Part of a small language model's weights.
Architecture: rotary positions, no biases in attention or MLP, tied embeddings.
MLP neurons of a small language model. Each row is named by its layer, matrix (gate and up: input weights; down: output weights) and neuron, and shows model dimensions 160-319. Each number is 128 + 24 x the weight over its row's rms, rounded and kept within 0 to 255. Numbers have three digits each. A neuron's up and down rows have the sign that makes its largest values positive.
A block is one neuron, or neurons of one layer that tend to fire together. After each block is what it responds to, as a language model described it from the Wikipedia text at the highest values.

L5.gate109:143089158146150120124106096138131131129113161096165117144141103117128151120165117163127143102118096107087100120137169114066140142157100131158108160183125170110120170114123123182135117114136164098153117112148121129112171127091142145150084137096154132148167096106132112126150106111115169163130133158150155129123126095084117127115079144122116092119138115113114131131130118156158121160145107120093141093129105134137166113107161134113143109172149161125100151148149091140090172125112121
L5.up109:125091146136148149200101082106138157114105129158137107171137127174121099146119178100137134137144101142123118120098132085147137153137139140145138147139132126152136136096159110129144114154137096136106137119123092100139112053081138166125142112151113159098065082173129097167185140118139138122100136133129126090117139115135137115112113073174149131154110104114140180117151131119148143103156114120113119136101116114113146131132137130163169125186148133125153120132092072132131169139100140
L5.down109:121160114085118157114145159137123116097099134115086108088134153106097155125108117121147109115129179146144163114151089160105132152156101103112136110133117094127148110112134174113102137141143147160114149157157142112133128153173140096105134094098077127128157142121124156136107125148133107145149117064126112081113098142101089143126157133078128156092146155124115132122112108155119116156128161122176140137136108122180114112124126100113089148094091125105129166086160148090114096109157089
L5.gate176:130080140134143181159143184094117164093111115135117117126118114139119118159139105135153132154086094115116097120140135081137157159112111135137145114136088152111156112106106104152135120132114138159143113062110135124105116097098115130116129152094140106155091134170152115134121099109157154128118094134113121136136129127076126144119142114136128086145144154090135123134118128136164123128118190147135113114190122136138202111138185150131153149135124109126097121193100128130111144062109149
L5.up176:087108095152122147143097160076123137100120125124109101149118098122100122131117122127141096132100111087119111149141133142133073174128175130152140114138109138112141137148124116142141174093155091134122130100120069099092129123099141102124137130090152127148116132092127120119115123070107147113096129120097139142145172138117141162133185151130131146147155141112143165136104125115132111132117107128110102121171117149142187144130161156134156065134179098090148128151107132118098132063120136
L5.down176:133161110087125108132120091160092079162110157108118138124130175180160135102111139117133133155147141136154118143135126153150128091150135100126134160166166117124143160169096178128114168111141160144112132193135115129152124116138160117134125129097193152127176109089106142145131145126119119112129153135131119120116136092152100120145175119093109125095108103124130146142129133131144110105124132104128157121110117085105072124152100110175103117147144130169155132054124141143129085167121109
L5.gate260:121108097134130057136079128127111119129133131151128098108142111147161142140118104082126153139065048137135082129184112095093131144096122126141136124168147131146119138105175117135136129138117179128121147131137132091161169145128135126129090102099093126141143133144190086116110115123101146139108119142124126132108138138085151107120124115138113111113081112150107168208151128146137141134164112113106108137137147114124111128122130131138105125156119124111167111133123093148124167128101109
L5.up260:175061114151178114136125136100140113106097177126156134177121157134125106143174142102176120106112098124074122124080144128156122134120104143153124144103192107095132164135136109111148187150116135159145117104112068098135127129109145121154129125127128198131087130097162109112116141152131131131153142119165131109125121134119104094142103117151155128144073097107146115141096149126117136135106081108128138136133114134120121132087133134199087127143141139113133140171062121135119136102079138
L5.down260:086181145106070132108168155172118142151083124148129181128115102156084150141099102127102123155148161147132159116139097158122133117175098105144118118121116129175139153097108121092108106125093098124162134102129096123146128121161090152056171109111150064139119148092141122095125151102115104124137159119107139131115124156124138154161135118145125135123153180137150159078124081098107143132128148115126165133119125156155151143147093143103150142080084118126140138114179152100126090100138160
L5.gate637:120101138084179126111127137099122142110071151157119099160159118133105130157117136149144152122111112176100134095121148173158148123114134141148150127150089099171120122107141164132130133145119104093078101102160122129093170128104112157117123125145113156092150132126137104151147118147137166149123107126106125082126142131153078156134159132139147106120133127085107160129155148138136140140108103157131082143163103143153146167152166065175087117134153133143125153174123141127144138157110158
L5.up637:142146155126143197142112129122101141124098136127143076121135107105151115115119118163116136135153119133157147128099151096105088116092129165108118072169093088129135138126134143153169099139116099088112128102145120111110144114130129166103138135142163121147105128102149074095108134126109149106108084129113125102164131159087174115114181164127062108122132112087150148085120140113115156140130112172132078103125113125131135126094148131107132085173154143112108148173139103132129138141112145
L5.down637:120145110146062153147132142158150140153162128119119157125106127140122135113172151144120096175126112078150154141109118102110110125081111087103129109136114136091173134123101108099145115112140159122159131151112138149141064124139132124106114119099182103144117145134083180126104133118129116104166114127159123170092145126123138086097088107154134156152134131148136108126078105083093102138167114121120185086086173106111122099108084140039184144106108112089156133095155110123114136109129118
Responds to: Word and phrase completions. Final pieces that finish a split word or fixed phrase: "to" after According, opposed, convinced him; endings like -ed, -r (exerted, revolver, tracer).

L4.gate25:121125161118111143131151088159082132168163128116158140080127130124168148087120117155120147107145133109180111131105143126136151136139091114126128117132131095158111142155105099124165111105107102135127114136161113107139100142144150142106132072145141128134106168081139099092105152145108160171159129129155120116104133156150102066159137133107124110141134056133123116134149156122127160098106156102134117089112116120147121137136119190116123129110158156154114142117133115112151137151104102
L4.up25:140091088145155159168098121104126139141142129167102158104129139118142117151132121127144141141129109133140120095104190102130178109105153115158083116129125130131100124124125145122086123098111160107126123129089159155167159135119139122117112117117135148143134108132100157080080117125197097138138144128124122120137139170142101142140149119121165149141121175155130157112133175142147144097136111138138139154134075134140132133100156118131092185103141109105078135149105124116099198119136139
L4.down25:110141154111123126108142117171149115120122146095136101182140105138152148101108133141120121116119152117114132139142078155134083138136108135110145147117136097111182148137159156121179101115143091144122119108142094115097096135117141137128134122136133108125126135111148076151133121141062147136102102146122144125104134077137164134124137142142087115121135081087126111159138065133112118147130157121126099106111189117129129141165085109114156075178125141139164110113133120142145085158115110
L4.gate313:096132137109102174105142180138130127102144119134125143151106124096141132157115139121145163096108166134137162089189137115120170140098088122181104159103083164153105103116162125126119098131139130110116155080092134142094112176092097127138099112134121141107082150159139134095139101113140129140129129140162175128150128166133141118106118117106109144133115140150117111108116106177132146130090088128126107153140135154153092108138181113125113158104121115134111092153110144122102095113175109
L4.up313:119122127128125134096167135134129093148148124140090135129086101088112146113103135173123173069127117114157099103149156115083099125118151144120128126107112093131093125122156066138156117141173100106130130104132099091127157142131146080098087118131160164129085133103140094101146101141089120142174104179158145121114121131101154098159107142140103142105151147166103147115129156137138177122084080104137123139159107144178087129107150126093124115107144107129097122110128153099140118112127132
L4.down313:147132117129140124150112106154120107148116133160157153120124143149146148103159119148118123159142140106129094159112107152143122132131112133109145145148149111124168153161089157134127171116088128142112138186168125136159128086141156110132124146100146136111149093125134139207114161146101150122125113115110123131107133090121124144149144159147108100093132102133098175137120129127138149124165145149129125094091124106122151107175119143157128130139147142163162127070144100154137126138077110
L4.gate439:095081104105113171143137125137093142082133141105128119126159117141130129118136124134142143110105164102132117102167131141168107141127131124165128120142103191105127120119114150141153076127167120082100170138109133174126147127142133134108137139119134142146130139178127133121106073148149173120103128070116127146104150092165122101116163097109117140163111084138136113130140129179122095158145149119153106125130126135168152111125151144132122157079110123133114117178132115133112135116145151
L4.up439:117104099116138158123134133157108125125165135103134110129138132087124153153108094135096141111123146107160073130167138145161091135158162124133138075135139119110113126121132105142113097140190142090096186154121140113125126128172120128068127109159125112122112142137124169128094091143110138119097122125092144128124154101152143125126168137099098143130129104140123088134122171118126163116124144145147110140137130130157135121082142134131138095099117164137141116144109156146110124153152153
L4.down439:135128090128133150121155119157164100122163088122127150132139153113131170154117125117114106123139100132146110140109135159147148153135080133101146126138113088128119153113121082126147188141090132119115148108132109120155175147138181097137094089123149133111124111107096132145129135114109137119158114167161082124102117120110156146171120188141130110120147160146095117105128168085135172118105096133119164125125126098104131146113128107115124140145124113116139116136113134167127083152095107
L4.gate515:066123098134092151126138118089115170065148155129122103112094122102179122109074146126149152123108120121131154172125139084114107120112126126155098112123070138130098100113141119101131131159117165131128130060115119149109099135093123131112120107107114087133090120118154145129111136125141124133122119116144100108091130118110146098093129080125112110124152162122116086106141117169127102181109127103129143136165148146132136107108155123163125142127116127116146159157130163100134140097157146
L4.up515:114124123115075144132145123111149120101173147120099110120078103133111165104098135130139097150117131122167117153130120160088093119138167121116118120132103091140112116116178102125137164201106121125158114119116146118140131120115120105080149094119124096139131105133170122125139093139116080145115095155149093114094119144081168104118124097191078065110146155110119175095125115165119134161101130103146166134181141141175170132107134166133134084140122152115104173147108126099157142103138151
L4.down515:167150116105117079135095136154154093164107126110134148145130133166133166159126129154143122145158141114120103128121113150144127138139122125113149154166149126134160181150114143145125154100134084149112133191130131124118150087148151112154133160136139153128172107120114135174128147132115141103130124145097157137151165113116122184151132175147128125075138119131113153148098126136149154105155169132143148110105133095149153106146090148160127105135135143158135098069138118144133101119093087
Responds to: Transition prepositions and modals. Words after a verb or subject that point to a following target or state: into after turned, translated, flows; to after changed, considered; modals like can, may.

L5.gate133:148107159151108139115153073103136130136157127131124119098099151121142144174179154155137141093108141108120130085110104135121151097109095114141125149129082149143148073088154093126114128148080197136106101109154180129165151091128106138107149113155119129160152162135116173150106108090106075177123123173144084167144106128100129143131148128164125137133129104080150138086104165138107100116142168170179134133111129113125123132140134101158160150148137166108154118131108123155102129122149112
L5.up133:170156161152087149150130096157145141144106117127121106135106134084197111126117114099123139092172179096116106128119107161125100116127181089121122127151112139124143053133120161175118151115143108101120098102142165142094145133166115100144096170154117138141124150151120175192194089142097113161128117135122150135116123153115148165122131136143123096146128189117134145139117111119129115115113115157160144102147104125163112114157140102134133165148164125101103147166148127132124110097136127
L5.down133:185069133118160125164089167155106130157134083129149101119116112146122134133148111151181143125116099098136128137113116135123123117154104125131126147082114141140157156100130099137125078165111151131096127147093106125152117127076131146127111136131181118126158134114110097156105129139122139107113155114175088112099115043144124155127077117127090109155111122113106142142140186121142081174119134118150173152129150121138148106137129142126158123128127141119122162068102068145111186133116109
L5.gate267:153099140102091141113089108149113141093139102130125136147131147127142161149140145092153169128197119160125139126120142097159169113093156086144124144126112134094103110104069127159145111104113143182093121126142150104115130115122128128128152154162091135123118110143111175131157143081135157139108117129114104110114081150097094153102156088129111074171126120120118123106147131128126158132114095101123103156148122136101134113109107133153176087138156105136110144155120149171082169137105166
L5.up267:142132169133123101109098097185102106122147103106159107150106116117108145152150150126111140132161085184142116117128146117161156112114152115131147089155095129106166125107138108151119093149118167103101124107126154107126159136125114101122122131180098141140144190137126145123139122112127134167117106148132105102118129108134085144126123116152111132168140152132128095132119139118137098099110112134136109153141158091163087143156146104134152138095133141134124127152095097141090144108128122
L5.down267:139088150140135143090097068120125147135126177110182108108143111125065102115128143173106133110147128066144120135113155087182114139129094145172148087127129155093147135072145106103152152134105101107106164145147115132144109103099126076115113162106201119101133159124129142092116093171114133177145131137136170150090166144111138154133106137139110110120128175139128143108095135149149095109108155158144100117138168107141126114157149136134136115176120133055152175119119095121107110142113120
L5.gate444:139089118148140130125158129101120133091158125091141094147125125166103141136077138146165142128143121098093109119148112158148153127185148080126143143111153130115136120099085170119153116099130119140113113139118084115133097073118092130124118156136087126122156120154168123143119140145100114179119174103082120117129145133082124138111120084195127131115125190094136119085095142128146114123086117118114158175168122108175121140108147154152137122114141106135108133159166106147111106126128094
L5.up444:130141114131136141160152122164109131176123141129187144118107098152153123124103127162103122146192136123127147100135099130141173123110171109112159091100165123164132117124161119147134121079100172162119110156141182147164105093145107178150112113124130104187127122131149117139130128119126098180106107142130139157128116145067152138119148135155132097172128147109119107103103149092107149104151114165119160135168141110136118122140144178101123161138117138088121179118087104105130130099122130
L5.down444:105151120131120110139149125111140113179111142116116160110126110114136121145143149166108151150135198138091126100117103105120150097101112128109121116127129137145128124137150153121094159116106190143111087148157144123167130113124123139180087085111079106134152130165091103104154128162160133088115118120162062137127126101126166089177152168071141100129162092136132112114107150187121124123140149165134136107140138138135115143127109122079151106121116128130130108115103149120147143141158142
L5.gate545:149100133108147106131091118158160132100088136161110111119115165126122141133137192121108092121125135165127107116126110134150160150134147120151093147125090130130158111131135149114111126131125170144116099139154114134139138126114129110162145118140091116131162111136123130127157102101091186128144114116146088132150113111076138160133093088146142084114123158101124113115125114138149099118106140162176164158180087165123130116121157118136160139120179142148111140181127137108104129142108164
L5.up545:121096148132162137105151096149134121129080155118086065121105150157135157147117173127100086105128106146160113115100076106108144160113098118125147112104078094112149132136159153127136090172143141111119112138156070113139160099128141074140118089124123130112165097144136112121114063126083184141154137117156105115163134122106113105129092110176127167122117125080107133153153134129128132099110130154177115147198118155121100143110163119113113100144166154163141125133129138104114103107106170
L5.down545:104148152126130145162159129121111093142159131137119105127127129165146157138118102142132183117156128099162147136133137104102149126125056123128140121158143153142136116123144140131128121130114122130124153131132147121136099138141115131096096093114249141109120110131116140132111096128097173152132087103131177154119169111158101113154141147130157181137117117095107152132114179153120141142178154074157119123116178070120104107094112106129112126155105120126096122112133138143104077119140136
Responds to: Division and role nouns. Head nouns ending a noun phrase, mainly "Division" and "League" in sports-league and military names (Premier Division, first division), plus posts like manager, president, chairman.

L8.gate443:123131091132096133135147130141153157097130089171096114144125108132113147142100132137115136153116140126129113132135081114113118114158136078154144152099122117192162061116125163102124148177127140156126136106131121130163142111104134151152107150069101120129129129133137121127151123115166086160179158142106113126137080120133126132135109117159121117105141159115160107128159142098090089106120134147141180142142158104105138099098110160128173136117151100110135092155106146138102132126166094
L8.up443:134115121157104109131088128143109124124146142122091108117100146128102089138106150136123171125099093161145144162127105129073099116110139099130102136118130135152145157120156118155120138175144156158075151145117102124116122128110119138148131145087115163101158114148110121135103132100134142086128186145117095115091141064118183174132152126116087127149139144139131106133109169121138117139108124122124126122177135110158120141102131097119133117112153114115130129145117096133137189172121131
L8.down443:143114111133138111125140172080154127163107125175122132098152143156136144128112133121098143119142139109133130132131100127134128095119104140094141105135148084146126095144106136171088190117116122178126112115149090098126110106111161119163114105135146102114171109149142128124107088104124118123123127104138062146147131136180103136163120116117141123129130143152186106173140092099130141143158163123122113074126136116108116192132133138178153116148124141102104166123117148143141115074136130
Responds to: Proper-noun second fragments. Word-piece right after a capitalized first letter or initial inside a proper name or acronym, often in tables and lists, such as M-jällby, R-itz, V-SEPR.

L4.gate134:132114163074111113147141141139111090155102172156140130141122108098115102131186121112154126100138098131099084114137127118141079127096113091183120146127121152133123101091107159148117126144133187176121108098162151127174125154154142150113118157142114080167121084139189117110125163139099151131119080124092119122119130147132130156165130184152121088118149111144104127120137121111143154116152118128118171140146129114142123143111076121076087131127141102140110125114085152151130109118124116
L4.up134:113131141151156098187122137132118132150099184156137152099121098150121115121165122141122123113146121167125161119105097119080150127161120131125160114079109154105138136084126138134124143132092173142121135178175140126152125134156141140135122152118128121110126152129142140118109162140081130098105113127110139137088141140091161107133153142132118098141127109186110099117134195113099083128132158132164113150126088109118131174140111148122136168153111130134128119129155108142149133127085105
L4.down134:134167127126135147108140102096140155129161125099099125124126163146106140102095158118090126148118146146144160187102132130109147148149117143086110120146112079163136138168134117098109127130155122163131130154088105118125139125088143114162122091112194121143155150140112120137132083104186127134178162107188153135131130109117107100081120121134148127133109154084132124138145048127142145120104123132140143120165133110129127101128126127143133112099107132066169093100125153121128127128183132
L4.gate299:104109153146120093119121135137145145138137129079124129111148101156106133169108135115133080126117109092092105054100147169184133087141142114139145173120129115142112121097086127133165119145129172130178123117159156159124105137123109112081106121117090138155150119154139088145118105104139175144123133157164159122146133157128147144135130151123084144157132165141161120076122117129091140127174127093177128170169085141146153163148145121094078118126133169140110152171146136132108110093124117
L4.up299:079145128146104085181125147090092157152182114129141122074195110129132181120177083112120139115115130119133107095131138131149131132109120142105090182110144119109168167143124146140132144198110172156148111135124139130121109170159134122104145146116104108185142078162140141095106139113162178136146093135147130113164105164111139149149102122101108123145107112176118116136136137112098135164146114090147157140113178112137120141139106114088095148145097154134087123140118122150139121093086105
L4.down299:129134118056159147101141094171116099125131098168157117118121120111114096093134130148144129174140118186136129157161150119087085124146109133113130132134135147106182102160167148123113091153124107111098110091146111117133158117145117185135146117120160165131139165110139144119131147124090126092127125132135125082149144109117132120099105113156130121130137126113162100150098132124151102145091133157133098104112167098104140146105123142121127127118120066127142116114107120145099140139133101
L4.gate345:131124129119101162183137125147107136155141130192143108130108093150112150120170123147111152179133127143134181100122155121180110134102111126145138191137116164135140078108060138112143138121111152113106136095122125120175083124145087157146135130153131141136133139124161107155126138160146174105142144129140140110166138112134128174121087113113129105133084122143132133149127128132129122095132176145123137106097141161166145089176146093109101143141123138155116105134149157149125123121133094
L4.up345:143142123121134126166101136144119111146164075137168098156154135141092102141141124166140161164108137149115111127137164104124122157094122141155122186160166149178111083089121100110160118125069152135154123099072120129110093132157099124139126174139153126126130147119156130149105143106137155096140093144120099082130105118106154162124072163110130102122148129118149131123115109117082107116105129105161177122099125162131174134160132134112116100133112129140108135131088163118133127115090089
L4.down345:136071103151159110088120133087161135147098174118129136090124175142125115130136153098146129115120148123123114179094078133124148151123152121123130072123146088120118111132163124113064136140143127141167138148108123141114210113124160105131105087105162126120145109172062105122164134109117110178140129113133142131081133096109150133151144169125094175132149129129110126141143138120151124128150116184144114119135122107111082170075151143118163128114106127108129140095125094116131105174139192
L4.gate585:160103150136131130081121138160116169119118104104152132166136122172082110087114152138081121124138072155076150154129137113151123119131124151160096149143131122125123130138120115124089134134097145077131121087160062130121126123137078087097132108164130138139124141110089166112139084119114160123096137153149128106131134101109126095123112130148112125137081136142133114106129175133125119107145129132145130138146136069084126167159174111143126096139165077128110097131114171156131165138134136
L4.up585:175106164127119103125144136151083137151133110111138107145114105140105116100116123133109156119090113135153129169092156120147118128081173128142132133132138079100118141165103121112134111154131109099131130109140136083128159144132118085113128119159124145161159138129129132086141109145123129143115137134139141113131154119090165102138110112158053109133121096146106123096138176125109160117095149162168148142131086089126104135139150098126120108157181115152077110121114141127135139110168100
L4.down585:097118127142147123178121130092140129099135135162119124107125116076187143176155128106166149140111131116172144118125117106106133145104122083087158124124111143150124093134162141148157094115163121164115108165082168141161120131114141129174105131110173150119133161146164109119112152142139106135145126103123139126137136119112137147141138122097155131133180125098118151129129082157164122137113153132113120115129119156155110113103083139112141127110113139159147149105143065137128099127139132
Responds to: Final piece of foreign names. Last word-piece of non-English proper names (Arabic, Romanian, Filipino, Thai), often in lists or tables: Știr-be-i, Qutay-ba, Abdelsal-am, Avelli-no.

L8.gate607:114112085142088153114172148123103137104132113107099169156121111205167126149096165119181117095162118123113138107155135126116131119092084090172131128152059147097132115155153097170103139119154124166126126128123118171117099140114117167083144187121117111118154110136145135145116064080132166123140105159128132118167124134154093142114113099152144148150156131127150159159125118150134115113113108163118115104160133098127104113121117149163136132102115103127121158151118157147156123120144145
L8.up607:134098135147118137094098180084111093140129093136114153141128130140136116150091080120137109088143099061162126137144176137130117132130169113123172139143105126146120145162165083139074160140120138112124130144117108142129143108140132137102155178099145112100121122135156117139124108123132153135110136147084172088111118134132131127117109142175109149094140095137114187146097112158161144104129072119120098146135156146165126089096164147161121093120146117122138162094102106150141086105097158
L8.down607:161119137132126150121131151138106091139119149099141149136126110086118145122150082104140148121127097058185122130106126158115128128139123127137158128109107151114123145131183101141097105163131112118137181146056163079131121096157102115120160143113145168124126154145159156160113126147142123132114130128106142141145098115129104148128126143170115128092141122117138138128147167161124146137142130124113108119135142169139147085099143098174114102085147145144102123156113124100139088129137109
Responds to: Infinitive "to" before verbs. Infinitive marker "to" (also "not", "for", "would") right before a main verb, after words like unable, decided, attempted, failed attempts.

L4.gate90:117107157130140125117138071110124168128106163140132124105089139146153113152130125164176131112143180124128126158159125168153176106143145115174114147093155183121147093129105102114193141120127131138147114130131118128127080118121143105116124134125112135140130127148081149118154123124119137157112143179143124135144107073111104144110089121117121110132116164112135115134150114144165120153103085140133124159164075167139117127103125134138124096148133137151157096119129162158108133154142139
L4.up90:161137124125123118104127101155120123166104128124128150138120119095146125118098153100166123053130156127147126134133129174185154083104131117169106149104125143113165158120113155128152170146136150098144086117162180149150123170112133119142141111137116173161158106122150128092145101118133152162099148171147169185129121166102124104117134112099104110153112149103108137083128149126128143128124109103102156163132092092118087195167143122123124121105109121144082125133154124137066099116120101
L4.down90:133142146138131115137112122178142126122151093087156132119140114117087155103099134121103162087118125094132093099116130148160087101109115134090113128142117123135132130162157137141136081144048140090137122103149141114133114130113090152112169063109186143146156151144135139126111117125116124140133104082115106120118124135124134122139151110135131121111145067141150123126075152133143146097142148153132137166110169101178127128147157099142115147160160147140124086103134125110128114158132114
L4.gate154:127143150134127112134151124119194137174106131122138144132139131134169137152124124093107139136151124119095112111114106177148132161144161104136148123087122104119088131120092200114108166148126129150147117134123109140140071148143144124137131111094100175114182158139110125114143122116114141134132165131137137114129161082130130107158110136178112082137131152123145080117123111180106128102147120139151158111128118172138146105163114107118147169111194095173167096154127106121098110105104111
L4.up154:125175135130126093104141101161152094174118156126142118107107121117139109105133078127085137082145142084125127099139153154149114108110113132120134118086116107122104144141076156130123118180155110103107133137128186143145107135148131142153123093090131140151144160096099103124127144086115097151128157179139178141150146120116122081141124142143102097163103155128150119097162142173101186106134152120147173115105101110131125132152101130120128135142164093122129097122131132098093116127120107
L4.down154:086110121139113123175137119138103120124135122150123127106113156134113144118151126119137156117094159083141149146111155114138140108118107153143108150146150115097172145118129065099125079120144142108132113120143207121140180078135135111133100083149104096122103076162142118135059113115146124173134099112103117121152098105132117137116129140096089162119121109154136160117169132080148100135109140154119141153119130110118104111069126131134097142147098184084092146087110157130149150126138078
L4.gate278:141150117088151106119154115166111117166142125126130107109128114098159091096151123104147149101127104171142134144140161150115112091096155175096110142137143134139132099125105123089138084154147107088136087169169144108135113144143162094124126119128146166157139144110111083121144160162139114128169143134130085123152142156134127067168110136131098128120155112146097142137131175112125142098106135100122169132103146098142087113171138132106106133121167108155085106119122096111110104110149096
L4.up278:122119127132100104108116146121116127110125103134176133105115096105122132137103123104132146121115106066129125144153061133126148088090124128136147141066140130126150102174112103115117156170104109106145143153133103106122121126125117175108153112161127141145169142101135146076125126103106166122138152142134146124155114119095168149152130121143094100093137117123191102096133100142152152112112094121105100141144145164096108125124168140120121112132120113151140149131111127173133134128132124
L4.down278:131152100118132144145125123134166143150151149113077128154133136138116131135138131169097134133143132180136115096127189110136113136159113138138116142212109127129110159076158153137130091111137124150125101119152150147163145116127126073132125129092074117121102094156145115181131117159136080128136114144129137122115135124165124115109105131135156133163125142141077135165099151105118091104131127106170144133118137064154163149134112133157121155135146136082116118111126153097114115153124112
L4.gate401:144112123144148140143126101110124180137124133109125170119094147107161153138132113138202110126114140097108191134118126113145138092110084128157113152127136168120150128136108143105135082138133130177124116134122151145117109076128141129126090117120068127127133108117075137139139129126123136136161180118109164124143091142141182121131135114155143117151134130132160127179140143204149125130080134130128125124160157163129099136125134109154150136176125116164158125120141134143140125155174137
L4.up401:133125135061145132176138096144081160172124161100129143113120139095130136129153113101146136110112133101098186133127139122135098122112093142149138137109115132095143155136129100131139109131184119169090080133164085112125126100115161158135098104138104131123144089134089095111127122133148129155141186134135155113172103127144170126137150146124142131138124109159164154188146147192165137118104138115120138096125126161128132142123135110163142086149125134170140159120107164092150086141178110
L4.down401:105107146127097117157114119155113166119113133137108107155107117141088129125110164134072138158170135142177108081140119126147133136144118144113152104135137098142121158127164084142120132092097124103113095124131057110144147157130135170099125106116255139132114112106141146085105116114123121123131075151116101123159150112107136106190131106141131134117125100148101150098051100099130125112118113120147131135130104125114164133153105128119103105111107146114132102131114123085165120139103105
Responds to: Last token of names. The final word or suffix piece that completes a multiword proper name or noun term, e.g. Premier Division, South Africa, Reliance.

L5.gate293:097127103124102147106167139142129112139125098123121183110080143110139109069139054098138156157147141087172130148161129134105100109125120128115116119144197095121164109124113104135137120127102133140174098169130136077123156170126124121156109114087160124167113095106119103151077131147153123106106111089118173124147104142125151150121157155119122159151083134099085123117058120126123142109121142140110183104125153152110084159140137123092107096142149118122095140136127135146120131153150110
L5.up293:163101121120077118127151130110116145142167126142084137106118103143168138147141145152120153113152125145141134133178137105131077109120126096131127139102115107131142118133123135127140093102113126135086132147105102140148140130147159145132132181084139111127088150135146135099096170111082140112155116124131143109107117121121142156116139111131143112124142125110130078159156143104160126121147091111128112173120149126138139103107122121144128168104118154149113095166128114136115143144136117
L5.down293:112147115146182143147118135160161120114074137102137150115115131126104156116110111121145123139128144104126117176112119155112163167132134160121141116114161152140155135158115154101084164144146110120193139132155173129098162143134081114138098132124117125120157103125125117144158129163197133139131155105129132167145111134126140106157134160122133124135115140140120140142086112129116134138139117116110144096152138110120105137154135168092125070140086112107136152093166147108133110105086133
L5.gate311:161136151125110126098161137114127115122156108115126127134134129134142139141114166140130141134125135136117136161141154110135132127096139108138133139099092150109115167137142145121083129127118141114117142159150149130129136145119103130160154129108099139183152156148114153089155122115159142142145108119110152107105148125148117179100157097154142113119119106156129121140147116168157096132087089157106138124079123124137122048137166076139093146111123120177147120128138150153123137117114113
L5.up311:113137129102121082104146171137108131116187084211098141130132099142178144105126144098116141116104116121134115137180108116150135129146132132086153160115140130134069126113084111133146132111151120098115153151133129152140146185153091127093142147129150093158132165117129131099103117088117110133127091152075130131129128158141119145131192150135162109147147146167135166106159101164151134115123115092122130125106090136176130086107143131122154162108142136102116125135135173112146129123101117
L5.down311:155115120154155078138086133120092134127123143131095152140110151133115138097144122144128137117103095079132165159113116107117158124109089122140132097174114115145164132137177135092143112134105136142113152128090152092161119129113171102139078128143134126171110111115149150138097128136137126134117135122140125120132171139141106079102112128150084151113116081134093121164127110130158122090167128170117166109112157101116098182105123126161114099151107116129148118130146112139118105189107116
L5.gate396:133133144101096171139124100140127125169143097106101136138104080119177134100142072150196116158149168110127152139138101125121126190127108130189149143112106135146137101122089166134099134118115155140140113130145135169126053145145085159151133140143093174159131093159111137116093168105088169141117139122139104178154139118136136149108147115128151123110108107106126110117111149156144148107058167122151137107156194128150108165135127101153118158114115133163111140117127114127117140095143095
L5.up396:085090138118080133140141156128153115111110130150150161153139133174078142126147111108116132187131112166105159140126145133165192120130126103144134132121090161137128116143123119118076121118119121165142133110141131161115126168109142154136122166091064111138159089138134118138136103112127143148128115152129112155135094152088109127117161126136157098107099138137142120147114088138149140088138208084153173057122164120177120135133129092128122136102099156128123105094143134132120110141118102
L5.down396:180137118159155105151110102126099138102125157135106111122137151093112143144104164151129150084108119124135067142129111142114106116116142126124124085127170120106131145117113152174150139125121131116160144140108122131169114092100136093137166121144188133114121165102119165114142113124138083127126149094121130133117115121166134169122129126091127166101141168111122130145151102109107124149162068161095129140138092118115141131137136154099140116149162122128149120162121101107134123139088155
L5.gate503:149121139152121144124189176148106110123156132111117156109136146127144127139123110141139153099094142103110138134154081164130145137116179150144125119116098110114158133141136119122138158137145139137125117135097121145136107156119141125128122164142114116139112158143100164112101150142154161121108125108123144159114136129121109112111169097107149166122126158143100103132107167114139081102151109122089123112160122136109114137137151179139110148104110119137106152134154136114108155075151132
L5.up503:169092116103105134117115169159144086111158111145111132111107125106126107116136095116128124147127124224113165086120147163163127134127140124134170116095136129133183094126095122104133130141100124146115114155105118180125125170104113141168100162124132130118100121079111132179149123158122147138126127098121152119090157123105159159152132141137148113141130070125107184171108111143129109120145105088087134125094112117166095132131156101154077132096097114141128107149143167154113174107143123
L5.down503:165139126151133141150080076142116130135140154108141121145102159140120147102119166123113167099121139102136107103118120092118126098120096099170136119158147150173122148105118129102123095102140122100151124133127126116138148097076174110139153109150164133193104125118099131113160115128161062144148147123144112098134094124141152105132087120125158137109112118097135172146058125133109135108124119127145098142100117116126100154104103150130176113189130127140143083104109122135110118156138175
Responds to: Inner fragments of foreign names. Short word-piece fragments inside uncommon, mostly non-English proper names, often just after a capital letter, such as G-am-bian, E-h-sanul, Pet-ah Tikva.